{"n_head": 7, "norm": "layernorm", "qk_norm": false, "init": "uniform", "init_std_up": 0.0327, "beta1": 0.95, "seq_len": 512}
MLP neurons of a small language model. Each row is named by its layer, matrix (up: input weights) and neuron, and shows model dimensions 48-143. Each number is 500 + 50 x the weight over its row's rms, rounded and kept within 0 to 999. Numbers have three digits each.
A block is one neuron, or neurons of one layer that tend to fire together. After each block is what it responds to, as a language model described it from the Wikipedia text at the highest values.

L2.up1135:432503469515467559447418455538514530466490500521529402458478562449481542526590508529428519383497544424513513466486506514468481518463497539526450443547402570504519531519493456485471424564557442463421495540564530571528555578576573556584559498461518448469448537594437566452502473449400457468
Infinitive "to" after verbs

L8.up23:529615415496500492483489499402552529502484454489484524521521484463529612484561476555514546476453476442543528554542513562471442408665479555559488467584636520524424523503528565541532507512575523439520490492461480548526490461595538455498623434450567470427522423521496529485498396529516529458
L8.up340:582435559518427457439497576465513504575549552454466476536497416530494448499538567573523489536513483512567476467430536491590447527539575507514488420588551579461538359437462487520451485500521599530527551552446538518440415487537474420481512495501513384501469578425490542477428601462535439568
L8.up498:603596571554440419535484454517550486466530390511464403483554475498545545453525495560492496453420602550428586512575560490520525466590538583526420479510501617439529588481479534475523503471556535455504448470442525510547494581510467541517453443574514566439530553438572498554457459541513499522
L8.up1232:426448410540514502514457488552575405418518615472447377541453408430460643509603547559538428554482642461557358580493416482489586511478486515504593505601521516474563481537377514517462475450577544421521462529461496490507456600508506508421458490517500531495496483562495462497495475499432503560
L8.up1362:479442468534465535531415515623526478473501470557519420454522445544485592479515630624538493582461475454477502428525536439457548527566534589509499547547518521571476553457556556468565504696593459550392479491506432558424481540527451597498502520515463480538533512544486453451422509433424480494
L8.up1556:510475492537493469535498454459518554476512430630557446483534512507474551547458454608503520558508547501459457489517496426478464417443453531557424466560498528399485538475447528467413468485561459456411498470558463525448468466528599473467586573522575472434461563469556486466500555498441480508
L8.up1652:577455467476535579478535531508489432439437560486508516507521451539587506381471489573495470418461467471497491632486590521460511524612493510539497515560418572356493469433526528549526525592458460424481472593523529521498512514423563508598409499392478442425525476465391538420492504498526523520
L8.up1777:421493499588507506447460487487481518608628488482502422605539484544514532459649508414576470471501460472472589489402507560531449550524495479490489485571524503526496419434520423522480486500536509456372482531546508550549527480486427516524450536583507504551499454505474552492553545518523543488
Taking and acquiring verbs

L8.up37:424504503555508515505533531523411479475561549488538362452445373475542477498566524590474473538511513462505478477553550461517540509535451492475473476508468534418483506557425553551508483572531449523592482587421436552554475464494573504452472428406618435512533507548508512473467578456482467453
L8.up159:486487465375494478534493522561453474521533541478537454529467508463557571462432500517553465627491451444452503478463505409510496581564482578516525431531405567519517571476487484480519505558558426485534486474455561486561515471511539484449534570482553476511585476587473472493433531521464529347
L8.up193:479539553511444527533435572517452504593572398555583501551531348474457542435493507531516456503524487450548457399473503435440550574492474532438467587463466505476462528504481508466403578595548422464420429512440506384535561544402535533558528453495597508513537531583494438561488542532443514518
L8.up1164:440486620482443488481463468414449505544580493481538526531420513422497530511540503596507499453486514388514640562593557597458439518467572451546524401513517577543523494478559511448443565571513468392521479528503459558527451484509551572505462545438595461469504445395446504494514524575566570562
L8.up1314:409433488523553533566469468491430429491479588469454368492569532447475520530538503471519481523461538497366470485506498433449507450542472488416438562479561626513514524570516558441456480561543509435496509451517455422428487406571439540458515458459574467441514479603614492487501514443494475468
L8.up1346:538478560501460474495545450527464451447444573433439459555548536375407457549552479516455510495488480462447416525549478560407478515440543425468428442555458527498497519488514488515394451502495482484555547488435469538565440591475506429494504404515552442460517524532553527561416379475545488466
L8.up1682:435594441547472444548487448550511454551537421525447585520486529444446507439562536534478425446512427496488567564440512530487381555565524535487487593449462540481546509413471478521545515517444597502537494387510425462471527448477568508479571523477452527471492554515509421503464511523515499496
L8.up1694:511535540541508547453532487524502487521538465582467407485586408391558478407531470528620437541586501495425414515431540487485514415486444542550621547503484493470545579478444484579480563577520508507493522499436484520454592545521498492450554506539478510535430586542517571525476484538419495484
Preposition before institution

L8.up105:577542432430475493558501512619458375492492456541456460457471522527532597519503484585481420518517493518559517550500501544523494431424621475520501370534480575527523476507501545533497553377470502494505464469615561450521492486518448529584472572587517490519489468359613374484532479437530419519
L8.up649:409448345449546460537552539597543359522520528439465554449512507498507546573525488507368517481564404620493515627509399550502498502440515535569482468471441542485536524425587555406566501473529542509518551464455463448551452426527577544508558449454492469531476434467438541506492475545486498530
L8.up1080:460494515501521452481507481559570510540431534444531555440393479556416528405523375430477452447476512426456476491323521565489448549479499480559487397452486460473495452544501501467485523548486507475446490499553569576542532553473454536415504429500487510520493416505584419432403474509514455420
L8.up1103:567516449491503468512585478449474530512533575493494486406488479529469524526516469538594532540538470521525464486455503504515459557522419549507448465442583473517505542533577536501508539507428458476426444508483540573426551388475533522454529496578494423533433468464573424496519465502477532518
L8.up1144:500490458454537521557410489487432510465478477568600449444488502483508590627519478491558490451414483543487462525475484507472560535457489439486459425617538532467468508590477526429451426451412500550478483485495526545415470483381496459574425499484571395414472415428467527588463511471558473470
L8.up1605:557524496538464561447546468486442546496484484435500490552529442491505537388558475543412406423463433483510468582512526529475477534570499491447546408444463481507483468546521420458571547549408441535598548512410438483420509487450590529442485434499549541515520419460473533362470438455575482478
L8.up1645:584466476495526502501478420582524520495598446483512526487474546566609562619522466434520510435440433522526506581562573545490578538479574563437510512550527445407568531420514529418422539541430542462475511421434536494483473478449416443590510514410445549464491465562488440441488453542525409510
L8.up1737:541507411508578506482499533570483465412530561537596506438473528551475549432470508500480436472473492432478463532509488446494522522558545525452496510565511557526605419479561477565450470548517494430534577418488496492447534453597574564498569585521422433497565493471534497562460486552479474543
Surname starts, descriptive connectors

L2.up1365:532587403470492473557411573466514399416465442485536541500383480470490558488548417536498493417514489465516587544484512543512457593422582488437590438484515513564531454442543421561397536497527516509585543559574516482500451493526461493543529408592463488512449504530532488472488489486519488491
Person-noun word endings

L4.up311:544462450440421518540511411523500555444544495555458586548507449468510581428489521504487485553449521443517478510495508580503419456545537591457477416516588515485556528522562480509533521563623440502417558467544565460483423585574464531489468467507420500523546516411459576436483495443496485502
L4.up728:480532500464517517464436477557566482467467535471424476514467495522520500515466627444480445524482518523538543553446521520548542396485402499497563475559559374482392579400477528412436512442546404399471449499523456582433472497496442475555438532501531405471548591596466558425518556453461470468
L4.up815:423481489474574501441430470421460572563557539462533451601502530475542483503510435641447472459501409471507536476535554551545528528545423460509519521568529522435506520516452500435453565531513502498528422488527505558500548480452446482482360430527476451589513470498474490496438498569509530456
L4.up875:290514527455523564572517503544499486504506478566530491468531529529493545486472493495556552481426472494478539484592602508593525532548475470464420519491547448561488503500521434489496506500507442451512543488506469441530459595492465524488465524565512472529465421574507501542525515371521462463
L4.up1256:492435417535519512544467450514509534542532528528502521449496470511512449466422452450508469428487335519465510468524485508486477566522529525446455499518496495446470546632425497467453501587502511476487554403540518482603455434583474463531544488547485471558494619509436549523505522445473501535
L4.up1492:513492463509500475516425527533528472538545443512419471569411478472513494468518398527501544466528490523440586556443484504483425501502502552469484498439499478501520509598370507486504596546479538583497484546434470561530448638593504405519468468514467469481484466501467515432487509419440410511
L4.up1514:499464501497534427494551423448545502442469449427576439437470579435607511534457506473530496474487474525437455427535438486551496469572515540419511463488555486529464498478535529458497523468569466467475505444536454496489454477604583494421449512546476454455544594423507475530472504533425556541
L4.up1602:394515481588460446471445425486470367489534472484534476547442484557503464543549539522483500464398497507580357513489456485528601525502432508581432462525483529404508510470478382467472492465567502517492468475506456510544451580628594500521494510477456326552397602554459451465473558463399495451
Predicate verbs expecting complement

L8.up104:558487471365467489574584485494491469524413465443485541485492499570553492452515433478524556546559569520454572524544432520536492528540488563552535576491599451468526441576470549477475507469451521589495430490576495481580534489435515482585503508629502449432540514553451516502443486507558655490
L8.up220:512427482540477469473506508557634422513539460500528489416453502512508538488431472515526352465598574502410419526518405495452494596490449467553579565553503492483459507477531510382495545522501521526474606511490503649498525515435449549529403491534549476476452455525403530585538472559592533393
L8.up774:619531460475491450475503441509503457486553577546480541473514500550456488424505515582449517538570605473471554483520471602444518465511432534428519470496428479487499423397416518568541501468560536618463525507439429520552406439552484465499471526605484433409481606498480422507547527473515539575
L8.up799:493554494454503474518514577443454553500498528489597478448438406512507452452384460585492581416587557532415500462479462553484496486477494421495470520535656473499461541439489412481567541485504506472524489493513509442459457446392436554518485456499489430446507478525573559560545453557473486517
L8.up1089:532453411512485534513472470546414504493488526528497423382469497460605464576511516603437465490516482424500531461451583503564525458501553518546465447450498555450458516503405392435516510514491504506459436504562529475490454425463479457562477531478469561485522514506571497630539502493512586458
L8.up1162:518519514512559502479585443513517480530473550450576457432544516546518468453465565537493492461517551410559429456587469514460488524581533534457559483585494496516469503490502442470452607528485521572382507422473505492512507392426440544470587557467463444502503495457529510541499606502598517553
L8.up1568:508562499469546424385537481484545526626490503443527456423563546472541443429451495469422476428543481504563468473451561524608441568521566498460479549450538450493570500504433439499584503466488480517455479452576512494540515484545532551436515460581619489498461423603536480482457449482530521540
L8.up1767:480548469498528533478511521473548525525490387583433504550572503429553524495591486463494589588523443481493507485516406436532460560542483533411562468540489451543489455485484523507540470530554488531518672517540628481516401546450489495455450517586513537460442528443527488527533501473542561524
Office and role titles

L4.up225:455499512506444495592513433488492480441579565438453481453602403418417495578560506407478409593533511463567569524497463480455388546465464479457485465467517462499472495413492439522548486441542465481438600458544430530495534494457489506455566439472546482549453478551548485507460539445521507462
L4.up500:373504542540464525524396481568502426531501512491488555455440441521513463434491572512458526617531424405582589516487486524503419485588468532507402525493393505499515524486457555391507455539522499521573458507508487573518536446444558579489481530471430462421589462561525510513476487489460419485
L4.up543:477555495443376456449400443454474530517523568490526453526515446482571455457453510505481545508540520590469407492497525469537535449498468413484494466443460468482589558422456478519590603458524405506558583481571507513620444404459584544531530498474488518564433464461515520650462431486535500494
L4.up716:535545534492469414529497550476451482397539745436516442552509596444523521543451425503470437595520413551558534517536463560506608472450480522393431559518489539517563511446449428469550609469596580602465543561515518526490476428458534514443591521551554440462584493456491534439496454540489336569
L4.up747:459502433506524551476485521500447574575545533413541495521488487573482360446527466559515488528640430502477537462438518478592484484523484529482496504459481518475518437545401525494436440553485463616473482467530506478510435503510553539434486460531586409506427541548537465486508498566556464516
L4.up866:410520493497489448534484583515485556450506515461466444509582514507455507634443469486504496513505534479553481558435445500485514497560405472569463577431502545422639509528490549513492517438471471527448538443550567591534514510470513531536441447574598464545450534516596410526535495435505519425
L4.up1596:539515451522438468465512451421501422513489546563441420508437493440408418496532534435565508501429583463596574531468574441603481521510546552514498529454533490511538509519484506569414508567474515573440485429631406565559519548542503543497405452524580442420475443465452459531480468501554543579
L4.up1755:476518538464486553569517561551502500424549433434585509515554503442508469565549477520543536519583590454492458492446555393469515530539456459446541579537574458541553463492472453436427523504447547531472438474545485586501568482500555452472582529425625509496412459462423508505466402406536453512
Preposition "at"

L4.up2:528573521482482513500392488548512542497424496466446554656551465524506476514479523520506499403502417475468596551527521577428559498483487502501517465464565450498514567412520398591448493514428527550497616461601430434355530467508533577544482555471471534396524496573530464544450536473515570505
L4.up291:452636546467454471529407509485523518453503561551413517564541462618570543497477532522479498396632476455485513518651477535550530503585572516573589473487502517488519491491511549521544471527451542543443496483518482452343501479409454543509499443474557491443488474512542523546470447477466463446
L4.up632:602464482464586550589409402422527531456451558480487436448445394514474530509479525511546454568547562433514470427478457562482520459436488530576534453519520417558562462503591429543494512532466466513553535534542334559425553558504491478531463448606533596519472461557502517479404581471471489534
L4.up1095:510527466473365575514464522465571552442441479496480561599427567533531571480430412545518467419497486495554603581532542535522390517541532380576536415509487477550448452473497484479495470567455457486506575474540476504459555572541539424538505447521442540399457453489492521553435530477545538561
L4.up1146:459432466566491454479506561495502507489451538511491440518495531505556488517414428530535518499503570565521530532418552459529497508533562481504543501465529429467488620440531480455508529452563470446510411523501535450508514452480442498451470544466450476494587532467562473499581402536574530474
L4.up1184:508439542567469568519468497479522536483505555434460554581564505472494453457482525515557484508535540436473460592511507458440545393448513416542546398434472567499451542527520455479487424539426524487479480556551468478434702568430583452560554550476484458534553502621467425570484494379417518508
L4.up1347:429511530495528530548505478474604522559543559532481492541533542559491471447501494510508509454449469534522575560561532490547490429475380451502471432471559445471540535446456505488471459546359486521495511515509474466427435616622582601473464480542447369516508533549552515520546456497488544521
L4.up1433:370548435515458520472463545481464473483454488440478433503537484436508537514492537570455450447450448460520508541513502354460499521498573571505554445525519492475452448559455435542446493500461470496556482454490503379428513536468501573466487526518567462521507438472487466474537538515532436501
Name-ending word pieces

L4.up14:436610464587550512428524427559476479475602517519477570534514454366547462455523537533509479537525642435521566584481557442475601577511488479454514526552543479533529463379601478625542526537578468419525498547502628533469491503484533512598444395563567485520384500469537577476511506440537500475
L4.up91:490534468595473368445515527509383571557484529476505447478402494448538534468422565533477515422579553515564547505530524553526453559506460608447534469485524478532496443417612537485525550491575439480581533586508520458501560425471555490493570440637524531514391531500550464441478441520504639458
L4.up534:542464410519499470489514450532448541484477572432504480492439408501487461413503474630491493388622576478523561530481522516462460537484480493588585509504461533531521423467604438505484446523506425527495476543595582500489457461430534465640465428554453538497524538544473493441517512500488556590
L4.up987:419491446503492580511474491482525470476538529588450496514464534519500509530531587541483570422532531651601555506435515494538450490482564458591561388445569572488554568550528554607448531470515557540605444514467525500501426481531550552387399514518456531550344601427516565461533481478403483456
L4.up1253:445488439539473403455527500437474491524619455566517433431417473484480488432464505506596447508476488465541538559448486436526492568534488468442566455420451552435447479504442563417550444487509495469458478468571565498479457486501472489566413531588517551551455470625518444481555411512435427575
L4.up1284:557606537508539559480521598500457544550490481560552475510470559447501477535527506442497472482494502492501560497541530560483523429473438455487530543476507552506479498500525456558461442469465491417481532454480548464529434504499474577584426443511488539386536502577625545414422516480447599582
L4.up1327:420578453602405443552546452486532497602543592552532485550535470453521458540414536492525441496473521519466408533492510494436437432589487544531527468525549485556527478546543464490491418491439506503521552477598468376515354507499484516512474526639437569600520436502499472513530510446527577436
L4.up1470:512520442602493417501519474486501494530515534542548489476483480549507498459528576576469562506515569545577531497463621515470464509524403503544630525437510549513514533522567408552538521466503484579533476568483609500491514413451575511519446444511486508521411492478445486461526507479461530421
Person-role noun endings

L4.up299:514476467510525547359471463497443429530510473484515500455432584498603480413571567483472609534532451499482462409458537560544509538485539515518534634435508515539486505494472551531515423540456567406497490497555558520426548572493509572507442464522538510544495406490550448472495622452519555526
L4.up357:416562597500465514461513468418491537423526560527470529470548329510487454674560551621476448548596537506476477529516476459527461490542462525516501469585489545516432404626489558425546569584467483527406561513562429427580453510502553462482484539478471540561497515529492439417558571512499581512
L4.up874:478523553509530429490543486487558516509452479473638552592461555457545451554482505531574513516494488549546531460498585475445505525491550573432561503559446481444423441509553502559443558568453356445458436554500541527522494457391492472535535564493488508557515481473519490501545597501460489524
L4.up1159:532512490497518577505479530441418571415567581475560655484503396542504504546421447542465424560461518521497422500493540456505596522517394449498520561499419517557470460491430533650471539618466413518570440474448452475430382506511457463505531534452524488448504437552524477473484451459396618486
L4.up1443:583584401440499527488502560554495600505563578506514519512411480543532513531489552536540508445492482596503505597563551518444396494530462489541444544603503458457480486524483574535488500453433521412458512478514407534512518482469502509436524456551508539449462481448588476527508523485482536576
L4.up1588:511549498514461491452510497521623513525520478560590405493442502455472604565489528557535546499410434455498535556459628516552552535545467534446471452508448607422627539497425444559525540520560464400552449572517548513483448488478427468494474502545500560528574457538483510435472484477443462507
L4.up1632:521462444517469453485487443552471439466480460518500578575491510384455552549497532557476444502529468454457541461460483578564528513523559531546450472505493515408490535430372515557448543519437513506582503483494395440422457469507436552437502558531506511471566557516542533517433466527495446512
L4.up1639:485523501465526486412504504569548449553606397485507585539547513451470585524424537498533475490418505507484520535467486514511583507555539457465505472505401473402451531428445561485481595535507438506523404450598403483413477496574593473390432607521490550476535480509522514602538539523436474575
Final digits of numbers

L8.up90:408549542457507466520451483506500482521472536519457442487511415563451472542547550548509437564527492488497462612555451556486420462502575463495495399434543663462437564516554433518487535484364507502506513303497500415498475494456509576519606540482524472498521512478510409473496514552526517465
L8.up234:446482453463562541559467488455476458529440464566488515548570574531465507493415598510520404410580442414462591480497509494445486524496490512481516570537575410536557518587491569473531453457394540581520586490497501415459518514454485565496464478524450417495551473574505517551567461469458539481
L8.up501:512498482442460463499407600452431404550466451539537457454526483558483476473502402496578461525467475513560504563485484448383464393527536580501486450543491518473423460492559469465519549450518451542438526535495498487499459590457466541563468448486472549479491408495473495638516527437523571474
L8.up772:558548506486649470510556529559511420454503537502442527528514506542424459488544537559576475466503441541470437559460500500441520475531493450478435508485435480468530498519522468576449451444529537424348470437452489468514589475573505446621540532486562458370526495507542481466499465482564500498
L8.up1129:429402509482494459534420426521508500490544513480485569618478482514500501554507425461513529513555540467475512511471498579501589426508467513531509473521498489480506577407515499504473514440478600526516517524500468501477497500441417491579505478480514519412484474565556466501498494332478547560
L8.up1317:619497415521517513494465359521521440524425565394511570488567501498411702500569483539568438497486504496526579523513488518550556493477519541448504501562508422428472538511554446432502526564483617520507555420527381522463535449532446523527542529505532430447538543535458493441446470413506513529
L8.up1667:539527543564465473543467562514463529548442515535584491487448606566617414530537547509530564446528450525464499458583495521496463477526522569481534508522458465470508494503505443504567511490449514497491552485480504592529382431473532463553451574527545456471579537468441475469531458558526414431
L8.up1761:523477520452533515526466506507466519494417482526494475475576567491582547443452458420506505534385525398414587471490440556386541513526546448545547459624469524472450507483501587566439505434473495504520540596488450452413526523438479545551499547540449559397554488520415413546593518390476547517
Surname final pieces

L2.up193:538475412542495489471441581448523470490500468435495453595456476391543543544434412546543501462539400505458607395473472512535497438562526448467460393534534489490497601454552530447588557510495515332453414468453573483410526598571559437390584516442576416424491487515427583436583540466443549567
Later digits of numbers

L8.up67:482503531554430541532539560547545403513473458496451512580517463460486430403450480452472511453472585494542454471473473477386582467353503526518540433467408520513481489413432508525517547466479544463511420552527538477480401626413545616485473538512520467483467571477439527508511465484504556506
L8.up381:429488579422511462458589531489481560531553426460489483476504532409486532531491418537642480445418554545589524508470507492455506513513505475533529549503534433452467428518584519455531450603499493448445456414527532582507491463554482419526440512486480483477504473531425444601533472561480475537
L8.up708:385525518545453498403563481456457479522552512602509524516467478396545508478446445512517524471454427460497516440456496543489471498515473498453578509579551462488404517540420446527488589482454460509424458479420603435440501521527468554558463472562458568527516556453442490525372526629424498456
L8.up1048:566463484528529485453536451533422605429539552508498360381468464455496527565536497475498376396525555516470568480527538518518520466544542461485413496560511646553503445465493494527463521466403525482396524492427471501402424531551482561446554425585525516435557557454495447495418464504518405550
L8.up1344:491629492456580543411547567455456476529532544454524509574470547456473501590426482500545526446425539482486436430616490498571491551526511470483535533469465559460546497432599457392523464505452574470565502510503433489436455446585469523442567504594592476476527536464478524485481444632475436451
L8.up1392:452523568562504455437486527499586493501549534518515460554480455501591496486565470595627556479425461506544428429393521438480495405449521452467533457435447493431562514547538457500482467461453526537568539478547455508430406497527482511364458581488470505537439391450549521487510536366532456454
L8.up1415:488515509474509444505408491486514523366524516479469425451460359476516475542533450481391492436432508440608488479434526492525490388479421464550489434513528536432490504442491547473472491563478533541546495502392456515507506536477387356508537579520512489435411550576541464479546393418507475600
L8.up1785:500509489477582389491558473506566460486561477453469579629556426658453562546485479527458498444489509383499507443565459607565499479463439496485439591583497452591463525535574482536399470574522532431500493463454558548466453486479473502549541568506493517510443475444542476492482518483638552482
Sports career statistics

L2.up694:493506509537398553499508456481476357519491418526549535528501545422471498402568496492516561516495517454490466522558534411537478447467507406479484515545567586500440497508491584501484571516466472441530567576441493493473439565507508551454495533499569490453543472492500547427482487444513509573
Mid-word subword fragments

L4.up309:526496486497619490543539619471495467568578479502525525591466553566355480417559490491559499416493411547543572423454511530540491570454581542521552577432547434537517531436518436364447476471458634572452514471471551518492532490399533502460446498541656531440476460458486483525458587475596441579
L4.up411:491502507390380562550527412486458498536560518544524515480475473460464447516429569453627501568491527599501476471409562558460522533493525481475517492522522509525455593464544519454468545498426542484474532501485459446483486516594545431497529536570472491446535558511582463515488476463497422457
L4.up443:295571582562468510495494478562542520552567527490531540601462495498495575478535551497526516443468487523488546481415513484509552500424570435440534526556526484494503516447505474442412509516436496571474438573494556490547620483400573583497460428495487414416519412492426467489520472493535457468
L4.up559:524498585433422450570415540520513452659461534551476494594433446535474504469467454579668572550500513495449495542631538570470484544443494450439564419460393446542565556563530464458440506575495444480434488545579432442609500633419463545551482464461561423428547410474532478447414507498536522539
L4.up1307:443497526553434523522401480547457640575527449462419508637542551465590441491610451578637486450405485546503455470594404577562560439499507485501484482458474494494519579453432481472504390530495445518458417455517531520549583555396462471554576431497537436537537516454423453487494433494425458601
L4.up1569:558486497501551449534563535522483500535483447512512444488584469469548551488517466526498561459462513475565527551530491537655496615432495469527437435504451514466521517486436476492454537435545519469538474599493551478539572542413429617508461417515579520493502548510464485404567591524536481496
L4.up1768:474502493469564475499460569521488413515504448442436504466507505575491483509553499471562423481516500426457494543435505632468530487482370586437402473538398478532506479608521446416512577501515534495511520459500554527422475478496521463551546457610583522566447519522564427521497478485462541498
L4.up1777:488533539528445582513420416430467552492571423471469570557530514440458481532525510520490473471485443419444501505474558514429495438451417399437466519485513555486431423442520476486472469531498527539528483472456443573434518544580464393492478531460447606465510460466451472437512511501482419554
Record and stat phrases

L2.up958:492569508473442571539400478527506619500502573474492543514526568537498539498494506582472411496482480470460393535516466511517538416464466529506509518478542489565535548401528444498508488436552537461502498625417526468434558527502441531529387498473506441528607531563533559516486446474487519439
Name-completing word pieces

L4.up76:391459439510526479490533479460401522539495406487464554495540502511472491454518448536501530508505502570491446554540390440514469504620514553461497465523458495533499505545506518435432489529510486506482487535567513485526480585483402527469431559501637606472468530586535496464496546448511543514
L4.up653:580440573543447517532416465525497456424497611494388601532505452529443465512488525524503460508476552516563576543502510518445542484455580428375489485491552511543499542468460566506532577501543510506504616542416489502451575520491462467534433560495521491526544504417500485520413603483425524424
L4.up751:488470534533484533488441463518452506547495477573462512524480452456495530521498544488508543462569572426406495499572482504496506470468425473472442394503542508536446490487581580490578479516556459489492566540510541587522487529594560612481539503470519448458548544495621568514549486488429504445
L4.up806:552489503451567542475437458570468485501442461536460465453470461489479479536522548396447413459549563434551442398531468479562568470435556463466567377525481406487535527467501488593581547566558552492557529496530453414566544576589502558505479497533547485484530480536522597559390508464580479565
L4.up914:530492474473479378428446463578460440575572429517543512536570432413466460541494497550525526503483477562482512597577540546535507511459605406436574511514551464470480546481466497564568550492592513517463465519562489510452437449471417561594479440436622433570480436577510512567539525427509499470
L4.up1255:486515530507480409532619461546518490619513448560496396548404359541585557502403519479474515390469472542519511497477444481514476461475472454459488523431511445510593515504475523512479505546560476501578512530503569539414520509514359399446470462432576428484569533421452476411548378436461461544
L4.up1590:515387612475358517492453558467477557497387549463528568514520487496418557474454466531531527521523515447444568485577477523562483511550442452552587450491513458521393470576549563553490590556537488516477504564537476533495544519574507438547392513536517503532536557512602566393439479487456494473
L4.up1652:423464529572397488502500502493552525569554481461470603530405457508487477504506582537445520593498504518457448506553487484506460430546526495546572527436505409492434583426579463454514547462556505472492501544530445416439542533486530567540496562460537425534486445423428511386524500409468418433
Mid-word fragment after onset

L2.up192:476520571496514497516495445458552472574484521407535531530531574429574479447528512499564530498538472523491558520518541510464489498546510484451612550516462541475425509517443510435473506460427484410540514483476516490549497530404430499467463432432586440543455515545557497527490494415489572459
Verb ending before its object